MLP neurons of a small language model. Each row is named by its layer, matrix (down: output weights) and neuron, and shows model dimensions 448-511. Each number is 50 + 10 x the weight over its row's rms, rounded and kept within 0 to 99. A neuron's up and down rows have the sign that makes its largest values positive.
Before each neuron's rows, "fires before" lists the tokens most often just after its 100 highest values on Wikipedia text that the model never trained on.

fires before: " |"
L7.down221:42 68 52 52 56 58 49 41 49 51 52 20 52 53 48 48 71 61 56 67 45 49 48 40 55 39 71 50 59 51 43 54 62 45 36 63 46 58 63 43 51 51 48 57 67 54 49 60 49 41 49 68 53 42 57 43 48 62 53 43 55 57 44 47

fires before: " the", " a", " his"
L5.down115:43 43 59 62 46 50 46 43 48 51 45 48 46 53 45 45 66 37 58 37 42 69 54 67 38 41 48 38 63 61 62 43 55 48 60 53 50 37 56 51 64 57 46 45 45 50 42 55 61 36 36 58 41 70 55 61 48 53 47 43 74 48 44 35

fires before: "\n", "In", "-", "(", "The"
L5.down1078:46 46 56 55 38 59 45 60 60 62 44 58 54 50 53 41 45 46 64 48 31 52 47 60 70 44 44 43 47 64 56 49 61 51 46 63 45 50 33 46 45 61 64 51 31 32 44 54 40 56 57 42 51 56 54 49 39 42 55 68 32 56 41 30

fires before: " to", " as"
L7.down442:61 66 53 45 43 47 53 57 47 47 44 52 57 46 41 61 47 52 33 39 23 38 34 55 59 42 44 53 51 64 43 49 46 45 60 43 46 44 56 66 48 36 56 53 61 47 55 45 66 54 58 31 61 37 43 61 38 54 31 43 65 46 56 64

fires before: " in", "\n", " on", " at"
L7.down900:46 45 55 47 35 63 55 34 50 61 58 39 50 62 37 46 28 40 49 60 53 50 61 45 47 47 64 55 34 63 37 56 32 50 56 63 43 36 45 53 52 55 47 63 65 36 48 52 42 35 20 36 26 54 63 48 55 68 36 68 54 53 54 42

fires before: " the", " his"
L5.down1173:54 58 42 59 61 48 56 43 56 54 42 43 34 46 48 35 44 53 69 43 48 36 47 54 61 47 44 45 40 56 49 60 56 39 54 50 54 59 48 47 38 50 65 47 44 33 52 49 50 46 47 61 47 61 56 58 47 49 45 53 39 36 53 43

fires before: "\n", "-"
L5.down1104:54 66 43 61 48 52 54 49 51 49 50 50 50 50 50 55 46 49 55 52 49 52 57 45 54 52 46 55 54 54 47 45 51 53 54 39 49 52 48 47 53 43 50 50 50 55 52 48 49 51 49 53 57 51 54 52 49 49 48 38 52 51 50 53

fires before: "\n", " ", " H;", " —", "N", "|"
L5.down1176:37 54 57 54 66 51 51 54 50 44 45 52 42 52 44 68 47 53 43 37 50 53 57 43 49 34 37 48 60 59 42 54 35 53 44 51 48 60 52 53 61 43 49 44 37 47 61 56 39 48 41 38 45 29 45 35 53 34 61 37 51 45 42 51

fires before: " to", " of"
L7.down1297:43 50 34 45 57 48 54 46 29 37 54 61 61 53 53 65 42 29 61 79 42 68 43 57 63 37 35 49 40 36 54 58 33 38 27 48 63 41 57 48 55 32 35 33 54 53 57 55 59 58 44 51 57 46 66 40 51 39 55 38 41 41 52 45

fires before: " |"
L7.down36:46 49 57 56 53 40 43 38 51 32 55 57 53 36 58 50 57 46 43 56 33 43 58 35 44 53 55 48 58 33 58 43 59 33 45 48 53 45 50 22 36 52 55 66 47 56 38 52 54 59 40 30 50 51 29 47 48 30 48 53 32 43 45 41

fires before: "\n"
L5.down227:64 30 39 54 51 50 47 59 54 37 66 54 57 34 44 39 51 61 42 63 30 49 63 46 28 39 52 67 66 48 37 57 48 43 44 49 56 30 61 41 42 49 45 51 54 58 55 50 45 52 33 53 61 49 55 73 54 55 54 43 66 59 50 52

fires before: "\n", " W;", " D;", " 1;", " H;"
L5.down832:56 54 66 68 22 45 39 63 41 48 63 51 47 60 66 44 50 64 73 46 72 63 45 62 54 56 45 50 67 54 46 40 52 53 60 39 56 50 51 69 42 46 42 56 38 44 55 64 59 49 42 56 64 50 41 41 69 37 36 49 56 54 54 35

fires before: "\n", "|", "|---|---|", "|---|---|---|"
L7.down1038:44 58 46 61 55 46 62 68 39 47 31 49 49 71 73 57 41 38 60 33 48 66 48 42 51 42 52 31 55 71 60 49 61 58 39 52 46 42 45 55 72 56 52 40 32 43 43 50 64 64 73 45 41 46 44 43 53 37 46 44 53 49 43 42

fires before: "|", " the"
L5.down82:50 56 48 37 53 49 53 56 75 47 59 52 50 55 52 51 52 46 52 65 52 49 46 44 60 30 79 59 32 64 61 59 38 48 48 47 58 38 48 55 49 50 56 42 50 42 29 66 48 40 28 36 49 24 63 55 65 60 66 53 46 46 68 74

fires before: "|", "\n"
L7.down993:51 53 58 52 33 44 55 53 61 46 59 51 51 68 59 61 49 49 69 54 47 55 36 52 61 44 58 47 57 55 42 48 46 52 56 54 51 56 39 54 67 61 59 52 40 41 40 55 54 57 43 65 51 56 47 38 53 76 34 52 42 61 44 44

fires before: "\n", "-"
L5.down1161:51 61 45 65 50 57 52 40 49 50 49 49 48 50 51 52 50 47 56 49 51 49 51 48 54 52 50 47 53 49 51 52 47 52 49 45 47 47 49 52 53 46 48 52 49 48 49 48 52 48 55 50 52 46 51 50 49 50 54 38 50 51 54 46

fires before: " |"
L7.down301:57 40 58 51 48 48 51 38 63 47 49 38 43 51 49 68 55 44 37 45 55 44 34 35 54 49 54 64 51 66 63 48 55 40 46 57 52 54 42 63 43 57 39 45 66 48 52 39 50 35 55 19 59 40 46 42 54 48 55 51 46 49 52 60

fires before: "\n", "-", " ", "|", " Format:", " in"
L5.down402:42 63 68 37 62 47 53 39 45 43 47 42 47 45 59 53 48 47 47 57 42 41 44 44 56 60 53 31 37 51 44 49 36 41 61 30 58 55 68 63 66 37 58 63 47 48 41 47 59 53 40 33 64 51 61 34 44 50 56 41 60 53 54 62

fires before: "\n", "-"
L5.down215:56 67 56 56 48 48 57 46 50 50 45 52 54 46 56 49 51 53 53 49 58 42 45 52 56 55 42 47 52 49 52 56 47 47 48 53 43 49 51 49 55 50 52 50 48 53 54 48 48 46 51 42 45 56 46 55 52 54 50 51 49 48 54 46

fires before: "\n", " a", " the"
L7.down678:50 45 30 55 60 44 49 43 32 55 32 44 65 48 58 33 49 66 56 57 68 45 54 60 52 45 27 50 60 38 48 51 55 43 46 53 52 46 47 52 60 66 45 58 71 61 44 25 44 40 45 77 41 44 36 49 42 48 44 57 53 54 55 55

fires before: "-", "\n", "|"
L5.down356:49 44 61 45 52 33 37 35 39 74 46 54 60 57 47 53 55 43 63 49 32 41 66 30 50 44 52 45 37 59 48 45 45 63 43 54 42 39 47 50 44 46 48 50 57 62 46 66 54 41 47 48 38 50 44 51 45 48 54 42 31 53 47 47

fires before: " was", " of", " to", " is", ")", ":"
L7.down28:60 38 34 56 61 70 59 47 63 65 60 64 50 52 41 51 37 63 67 70 42 48 74 46 70 37 36 39 25 43 52 47 61 64 62 40 44 53 32 67 36 55 37 37 42 52 83 43 66 33 65 52 50 59 46 63 34 41 66 52 47 39 42 26

fires before: " to", " with", " for", " of", "\n"
L5.down579:51 45 25 45 35 50 50 41 51 59 40 43 62 38 49 52 59 56 49 40 43 44 52 54 54 64 37 44 66 48 68 60 42 39 56 42 72 61 42 59 55 47 41 46 46 45 57 41 38 71 42 46 39 60 61 50 62 53 48 39 39 36 62 55

fires before: "\n", "-"
L5.down715:49 67 52 65 48 54 53 40 53 49 52 54 47 49 53 50 48 48 55 46 56 46 50 48 52 52 45 44 53 53 51 54 46 54 48 45 43 41 50 50 50 43 48 53 45 49 51 49 47 47 59 48 50 46 45 51 47 49 53 39 47 50 56 43

fires before: " to", "-", " of", " as", " with", "|"
L7.down88:45 56 52 53 46 50 47 48 47 49 42 47 68 48 59 53 48 33 56 79 58 35 47 69 42 44 36 42 52 63 43 55 34 49 61 47 41 54 57 67 51 39 34 49 53 45 32 46 67 61 56 47 60 56 41 53 56 55 34 51 56 57 58 42

fires before: "\n", " The", " It", " He", " In"
L3.down723:40 44 52 73 55 54 50 45 64 77 45 52 57 46 42 31 50 57 59 40 63 50 38 48 62 43 64 42 55 35 48 57 49 63 44 36 78 46 47 40 54 65 46 52 44 50 48 50 62 47 46 54 44 66 49 48 48 55 45 50 42 44 62 31

fires before: " |", " 1–1;", " 0–0;", " 1–0;", " 2–0;", " 2–2;"
L7.down98:45 45 43 52 38 38 54 54 53 49 52 40 36 35 17 47 36 55 44 38 44 58 56 58 51 52 45 55 49 53 51 45 67 46 43 56 64 37 45 57 44 46 74 47 49 50 46 51 42 61 37 42 57 57 31 58 49 52 51 50 47 52 46 35

fires before: " |", " to"
L7.down671:59 46 42 61 41 46 52 60 53 43 68 51 53 46 53 53 71 32 66 47 60 47 52 41 58 49 33 40 33 41 67 49 56 45 47 62 70 28 49 51 47 50 57 51 52 48 41 37 48 36 49 52 48 41 56 61 43 34 28 44 42 50 65 64

fires before: " |"
L7.down1139:53 52 60 53 57 43 50 63 52 52 58 41 52 67 35 49 57 32 33 64 39 43 55 44 50 71 43 46 38 44 46 37 43 61 47 63 55 60 42 28 35 51 59 38 38 52 51 49 54 64 62 65 46 52 65 48 43 42 50 52 45 52 48 54

fires before: " of", " to"
L7.down915:49 70 51 75 55 33 65 46 44 56 37 51 46 46 60 63 35 51 53 77 66 30 57 53 44 46 53 37 66 45 63 58 59 33 56 45 44 78 56 57 57 52 52 52 42 41 40 70 42 51 47 46 45 37 54 44 40 50 39 34 58 42 58 55

fires before: " for", " of", " to", " that", " the"
L7.down1033:66 61 51 42 46 45 48 63 59 45 32 53 57 48 43 50 58 44 48 44 51 44 53 42 38 54 59 67 54 51 39 60 50 50 41 38 58 58 26 54 48 45 34 37 42 65 47 52 47 59 32 52 60 44 80 48 55 71 46 62 54 60 44 66

fires before: "\n", "-"
L7.down104:47 29 49 39 60 51 46 66 53 53 53 46 56 50 55 51 50 47 48 45 52 47 49 52 38 38 50 51 48 48 53 50 55 49 54 49 67 57 55 55 51 63 55 38 51 48 47 55 48 48 40 47 55 47 56 45 63 51 51 75 61 50 45 65

fires before: "\n", " |", "-", "|"
L7.down111:41 53 58 30 48 46 55 59 54 42 58 54 38 56 32 57 49 32 58 53 49 51 42 45 46 31 67 39 44 61 46 37 29 45 55 47 60 52 25 42 40 42 63 67 67 33 44 44 58 49 43 52 40 48 71 56 52 53 64 58 40 65 62 41

fires before: "\n", " 0"
L5.down848:67 62 45 54 49 61 56 30 32 68 47 50 39 63 42 63 50 53 82 49 69 58 37 66 30 51 47 54 57 66 48 39 58 53 65 68 37 50 65 41 55 53 58 61 39 39 49 63 52 44 40 51 50 58 51 45 49 60 46 40 47 46 36 54

fires before: " |", " that", " a", " the"
L5.down161:45 44 48 60 44 53 63 58 36 45 71 63 57 55 49 49 55 56 52 58 57 53 58 52 41 53 58 39 28 45 36 48 48 46 41 43 54 43 49 51 57 76 37 46 37 52 56 58 51 46 46 48 38 49 57 56 57 46 58 57 28 70 59 62

fires before: " the", " ±%", " Representatives", "\n", " Fame"
L3.down715:51 50 59 70 57 51 52 51 56 47 65 58 43 48 57 45 45 62 45 46 55 50 63 48 53 55 44 71 47 52 53 31 37 53 49 45 56 59 42 52 47 52 68 58 44 57 68 60 50 44 55 22 45 53 39 47 52 55 51 37 41 64 44 62

fires before: " |", "″N", "\n"
L7.down102:62 52 44 47 49 48 61 52 68 62 47 52 66 40 62 59 45 34 53 28 40 64 45 55 39 46 36 54 57 57 42 62 32 52 47 53 58 46 50 47 45 52 39 63 47 47 65 53 49 46 45 55 37 64 70 54 54 50 44 49 59 42 38 37

fires before: " |"
L7.down1096:41 60 48 62 59 58 57 54 66 44 63 60 54 39 40 41 50 43 44 52 69 55 54 60 45 29 54 58 32 41 38 61 42 44 44 62 54 46 56 58 51 46 55 54 51 44 25 72 51 49 47 59 46 54 51 50 63 53 53 57 67 44 62 54

fires before: "\n", " =="
L3.down907:41 42 72 51 45 54 52 62 68 53 55 34 53 56 48 44 50 31 43 58 39 57 53 54 44 62 59 58 41 50 12 51 47 60 56 44 50 42 69 50 25 62 29 64 47 47 53 46 55 47 43 44 45 42 62 57 46 48 51 47 45 41 41 52

fires before: "\n"
L5.down201:55 32 71 54 32 50 42 68 43 65 61 52 53 70 52 52 58 45 54 50 47 38 53 31 41 47 40 44 53 62 61 58 43 65 49 42 61 58 56 62 33 65 45 42 32 48 47 54 43 37 51 41 41 55 57 52 59 64 49 29 39 39 54 36

fires before: "\n", "-", "|"
L5.down706:48 43 47 49 47 44 69 67 55 56 47 37 58 60 50 40 38 40 62 40 38 61 60 53 41 51 43 67 45 64 49 53 39 53 57 46 37 63 45 55 57 40 55 49 57 58 54 34 54 54 36 45 46 57 62 54 45 52 55 45 45 46 52 50

fires before: " |", " —;", "\n", " 1;", " 2;", " —"
L3.down170:53 33 51 58 57 61 45 62 61 41 51 42 63 41 39 50 35 42 61 46 52 50 39 51 58 56 48 37 44 47 57 40 52 41 65 43 55 50 48 62 54 55 38 53 57 43 53 43 46 48 46 51 37 66 51 66 51 48 72 79 65 43 33 49

fires before: " |", "\n", " ", " positions", " the", " chart"
L7.down1164:52 58 32 50 62 45 50 52 49 41 48 45 60 49 67 50 35 45 58 35 53 46 68 41 57 34 57 39 37 59 49 42 58 51 66 50 47 64 58 41 50 51 49 49 89 43 60 60 52 47 48 64 35 48 46 49 41 46 31 45 55 66 47 48

fires before: "|", "|---|---|---|---|---|---|", "\n", "|---|---|---|---|---|---|---|", "|---|---|---|---|---|"
L7.down491:61 51 07 51 59 39 55 46 40 35 63 59 52 47 46 42 56 49 56 55 45 40 56 41 40 61 48 56 45 48 30 62 50 46 38 59 80 51 72 62 60 45 43 49 48 67 39 44 55 46 38 34 59 46 59 46 52 54 58 42 51 52 55 46

fires before: " |", " the", " "
L7.down776:52 49 54 40 50 45 42 55 37 36 49 43 61 50 46 60 43 52 42 42 67 56 52 77 55 52 54 45 34 58 52 49 51 52 45 61 46 50 71 31 58 44 47 31 51 59 36 42 44 53 43 52 56 57 49 41 58 45 29 38 69 60 43 42

fires before: " |", " and", " =", "\n"
L7.down630:60 49 45 48 37 53 54 50 43 53 37 42 57 64 39 35 60 58 58 59 40 57 41 43 46 51 60 50 66 50 48 33 61 31 51 43 54 53 57 57 49 35 54 40 43 62 59 41 61 43 44 48 48 58 44 30 33 55 44 42 68 44 41 54

fires before: " which", " the", " a"
L7.down347:58 49 51 54 47 53 44 57 53 39 55 40 52 63 42 52 45 55 51 53 43 48 70 41 58 63 35 58 49 17 63 55 58 50 53 41 57 56 55 48 40 48 37 41 48 62 56 63 49 44 38 56 38 73 56 66 54 62 32 46 56 53 39 57

fires before: " by", " to", " into", " from", " with"
L7.down865:48 56 55 46 37 65 61 54 61 55 65 51 46 60 49 56 42 63 45 52 57 56 79 53 69 61 56 47 29 53 59 63 58 49 49 59 54 65 43 58 58 53 60 26 64 41 55 66 42 51 42 40 55 49 64 62 47 59 55 54 44 51 48 54

fires before: "\n", "-", " the"
L5.down194:42 65 47 34 38 41 48 45 57 57 39 39 49 63 31 38 66 59 45 46 47 43 48 51 49 48 48 68 48 36 46 37 51 45 42 51 43 39 60 52 51 58 58 65 38 49 52 52 47 60 58 51 48 43 56 54 59 52 57 43 44 23 30 49

fires before: " the", " this", " these"
L5.down607:61 41 70 49 38 36 66 47 40 43 34 40 49 41 48 72 55 66 44 38 67 54 45 54 59 56 48 44 46 51 51 60 55 57 39 60 33 42 56 39 47 61 41 58 55 45 58 42 39 50 60 52 64 50 61 47 32 33 48 35 44 54 50 34

fires before: "\n", "-"
L5.down544:46 71 53 44 53 40 53 48 50 42 53 56 60 49 57 68 51 47 64 45 64 43 42 62 48 39 58 55 43 60 53 39 34 48 61 58 55 47 68 71 46 73 50 53 38 70 41 37 43 46 55 51 68 47 65 42 56 43 39 43 59 56 49 54

fires before: " |", "\n", "K", "The"
L5.down887:56 35 56 55 56 57 57 67 52 43 48 54 35 48 39 31 65 59 58 68 57 41 62 50 51 25 48 43 51 58 59 37 42 55 65 41 47 52 40 54 48 63 49 41 46 45 46 59 46 57 51 53 42 48 50 47 52 60 34 52 38 45 29 52

fires before: "\n"
L3.down645:46 54 48 59 34 77 46 32 57 58 56 62 49 44 36 31 46 45 55 50 38 39 41 50 47 29 64 47 58 73 54 56 48 46 63 30 48 61 50 45 47 41 47 59 44 61 62 63 61 57 73 71 58 49 51 56 57 68 50 38 47 59 68 57

fires before: " |", "\n", " and", " ==", "===", "),"
L7.down904:49 57 45 30 53 38 55 71 40 49 50 50 70 47 39 65 38 63 37 59 36 47 44 62 58 52 49 60 44 70 55 48 36 54 45 53 37 45 61 47 57 40 48 46 61 33 59 58 40 42 46 49 61 54 44 46 56 56 45 56 57 55 30 36

fires before: " in", " on", " by", " to", " the", " as"
L5.down576:47 48 51 51 47 37 81 50 44 50 44 50 35 71 39 44 49 53 60 47 30 46 50 50 54 52 52 51 42 67 58 36 51 56 75 49 39 59 20 56 56 44 57 42 55 51 58 54 56 47 53 36 55 44 65 53 40 43 52 46 53 54 45 51

fires before: " ", " %", " 2", " 0", " 4"
L5.down473:40 48 71 49 50 61 24 57 50 53 43 38 60 42 31 45 55 36 63 50 46 29 41 58 48 45 40 36 56 49 52 44 64 46 36 54 35 64 50 47 64 37 52 56 45 37 59 55 43 39 66 57 58 51 82 50 54 58 47 39 53 66 45 43

fires before: "\n", " 0", " ", " |", " Goals", " Silver"
L5.down653:47 63 44 29 47 68 50 60 61 48 51 47 53 69 41 46 54 50 39 54 50 46 50 46 47 49 56 62 48 37 45 45 56 39 44 51 49 55 50 53 45 60 52 56 50 49 49 56 37 50 59 57 48 56 56 54 54 58 51 58 56 60 51 61

fires before: "\n"
L5.down405:39 61 46 66 44 60 40 56 50 55 57 57 63 66 64 55 44 42 52 38 42 50 64 54 44 64 31 47 40 46 45 64 58 52 55 46 56 62 53 56 58 45 52 42 38 69 54 36 48 52 52 54 48 56 37 48 56 76 30 59 63 47 55 56

fires before: " ", "|", "\n"
L5.down141:44 67 44 54 55 42 59 56 38 59 29 59 55 45 63 39 39 53 39 70 67 52 73 41 55 67 47 55 47 54 58 40 40 50 50 69 53 47 54 60 49 57 48 62 45 69 49 58 53 45 39 65 69 32 52 51 41 29 37 56 48 59 54 32

fires before: "\n", " ", " Swing", " +6"
L5.down427:52 56 36 54 59 57 75 48 59 58 35 53 41 41 54 45 40 40 41 39 47 53 51 41 57 49 47 47 42 72 68 53 63 53 51 62 48 43 55 49 48 49 48 49 47 44 42 71 37 31 52 48 43 62 40 62 68 48 48 60 67 44 47 48

fires before: " |", " is", "\""
L7.down318:53 50 32 66 43 63 68 41 62 44 57 46 50 30 36 49 56 49 52 60 42 46 57 56 39 44 63 48 59 43 52 53 81 52 31 50 52 49 57 58 22 61 49 47 55 53 50 45 53 50 68 53 45 48 33 41 49 48 48 56 58 52 45 53

fires before: " in", " as", " on", " at", " by", " to"
L5.down1089:42 56 54 52 29 39 38 71 57 31 60 40 55 48 54 56 47 47 55 59 55 49 50 28 53 46 61 36 46 53 43 54 29 44 50 59 56 48 42 58 34 30 42 45 69 55 54 45 41 66 40 57 61 50 51 46 49 60 58 59 44 54 43 52

fires before: "\n", "-"
L5.down716:52 66 50 63 48 55 51 38 51 49 50 49 48 49 49 53 49 50 53 49 56 46 52 47 56 53 51 47 55 50 51 51 47 52 46 46 43 44 53 51 52 44 46 52 51 48 49 50 52 48 53 47 51 45 50 50 48 53 52 35 50 49 54 46

fires before: " the"
L7.down330:55 40 54 57 45 48 59 52 36 60 36 41 51 56 46 37 52 57 55 54 52 51 51 57 55 49 41 61 52 56 52 58 41 29 32 49 36 52 35 53 45 50 42 42 59 58 50 43 56 40 61 70 71 36 36 65 41 51 46 39 50 25 45 64

fires before: " |", " that"
L7.down208:61 45 74 32 72 45 60 55 43 60 57 48 55 46 46 45 53 52 44 38 54 63 54 42 39 49 60 58 36 41 48 46 39 54 56 55 42 37 34 70 53 62 66 39 49 48 61 57 60 40 65 40 45 61 69 36 51 47 55 31 39 28 63 63

fires before: " a", " an", " the", " was"
L5.down573:58 48 51 47 58 43 44 47 31 51 55 50 54 53 63 54 60 43 51 49 51 57 64 47 47 54 30 56 39 42 66 37 43 36 31 45 53 32 62 39 39 50 30 53 69 63 53 44 52 44 53 56 53 38 56 49 42 48 40 56 51 50 60 37

fires before: " |"
L7.down510:72 67 56 45 42 31 40 45 46 70 54 46 61 50 46 66 57 54 42 40 61 39 51 34 56 46 51 09 44 42 44 45 26 55 38 53 66 39 60 60 49 64 48 31 37 35 42 52 45 59 39 61 60 29 63 48 48 65 62 53 55 39 41 37

fires before: " and", " the", " a"
L5.down600:44 32 48 46 53 42 52 67 54 52 41 65 26 45 47 52 36 42 70 44 64 51 51 36 57 45 48 35 39 59 39 58 40 65 48 66 48 49 38 54 38 41 40 50 45 33 51 45 61 52 52 53 39 50 47 54 51 26 55 33 47 43 64 65

fires before: " |", " Votes"
L5.down1154:45 55 56 40 36 30 45 63 39 22 50 41 47 46 39 48 60 62 46 45 44 33 46 32 53 32 45 55 31 53 60 59 65 33 54 52 33 63 62 37 48 62 46 48 46 63 42 61 38 57 48 41 57 67 51 44 58 59 53 41 53 54 50 45

fires before: " a", " an", " the"
L7.down110:39 72 50 46 50 59 35 63 49 42 60 66 54 57 57 42 39 41 29 52 50 37 55 49 40 67 59 68 47 42 68 63 63 48 52 52 52 52 40 45 48 55 58 52 24 53 74 46 41 40 44 62 49 43 54 71 68 47 48 42 42 54 51 63

fires before: "\n", "-"
L5.down1175:48 61 50 61 47 56 51 39 52 49 55 56 50 57 51 55 52 51 54 55 52 52 62 50 52 52 45 50 48 53 51 44 50 57 37 49 48 50 49 52 53 36 48 63 46 51 52 44 41 49 50 49 52 47 51 52 56 50 51 39 52 52 44 45

fires before: "|", "-", "\n"
L5.down70:50 57 50 45 32 42 32 68 50 33 48 62 42 55 66 48 58 48 60 58 31 50 48 55 32 54 47 42 47 62 53 65 62 61 57 38 55 49 45 56 42 47 53 57 28 50 58 44 49 59 60 23 49 45 56 40 44 60 44 71 47 70 62 51

fires before: " the", " these", " which"
L3.down1339:42 36 50 53 35 50 59 48 49 74 50 48 43 56 40 38 40 42 51 75 43 63 38 52 30 49 60 49 59 41 62 53 66 40 49 42 33 56 38 47 50 51 63 43 50 59 50 71 57 37 40 53 50 55 59 51 54 66 29 32 58 32 39 44

fires before: " |"
L7.down752:40 60 65 67 48 47 68 46 50 54 45 50 65 51 43 67 59 51 42 51 57 47 68 44 56 51 56 55 35 28 56 49 56 70 37 49 59 52 38 38 47 46 48 52 38 33 40 52 39 57 40 58 52 48 56 64 46 35 46 40 53 46 47 65

fires before: "\n", " —;", " Q"
L5.down450:55 54 63 43 52 38 36 33 39 55 39 58 57 27 52 34 64 51 56 16 63 48 45 63 45 40 45 47 67 47 59 54 51 35 55 57 53 46 61 53 57 35 51 58 46 46 54 47 52 48 51 25 52 35 58 48 67 80 49 52 56 24 35 63

fires before: " in", " by", " to", " for", " at"
L7.down493:46 63 45 54 51 43 35 51 59 47 53 30 58 46 62 52 35 48 49 52 54 56 50 67 49 48 61 47 34 48 60 43 52 53 38 69 39 40 52 49 53 64 47 33 50 60 41 66 54 39 49 58 58 33 68 49 45 58 54 56 46 41 43 35

fires before: " |", "\n", "|"
L7.down894:51 36 53 33 46 56 48 63 54 51 55 55 69 45 55 49 45 46 45 52 32 62 74 51 41 57 47 43 55 43 60 50 56 47 49 59 63 59 46 47 49 58 45 53 49 46 27 49 64 46 43 53 36 45 64 51 51 55 43 63 48 45 47 55

fires before: "\n", " as", "-", " after"
L3.down560:52 41 56 45 42 51 32 38 56 44 32 57 68 46 55 35 65 49 57 34 39 59 52 45 42 51 40 26 52 58 58 68 54 61 37 42 53 53 64 53 57 59 66 34 59 50 51 55 49 41 53 47 62 67 54 55 57 47 66 39 35 57 50 62

fires before: " |", "\n", ")", " and"
L7.down963:40 43 41 43 43 64 58 57 44 47 37 29 55 36 46 43 44 58 67 51 65 35 41 26 61 44 51 70 50 61 39 43 43 39 65 62 32 49 54 71 53 38 49 47 48 43 52 59 69 44 62 42 36 48 66 36 64 47 37 39 54 27 31 57

fires before: "\n", " The", " It", " He", " In"
L3.down238:39 56 54 80 48 61 51 50 42 66 46 44 62 52 53 43 55 50 46 56 47 56 39 48 54 46 47 56 46 51 47 40 50 51 56 42 50 52 33 40 54 59 56 43 52 38 51 45 50 55 54 50 48 61 48 47 55 58 46 39 42 50 62 43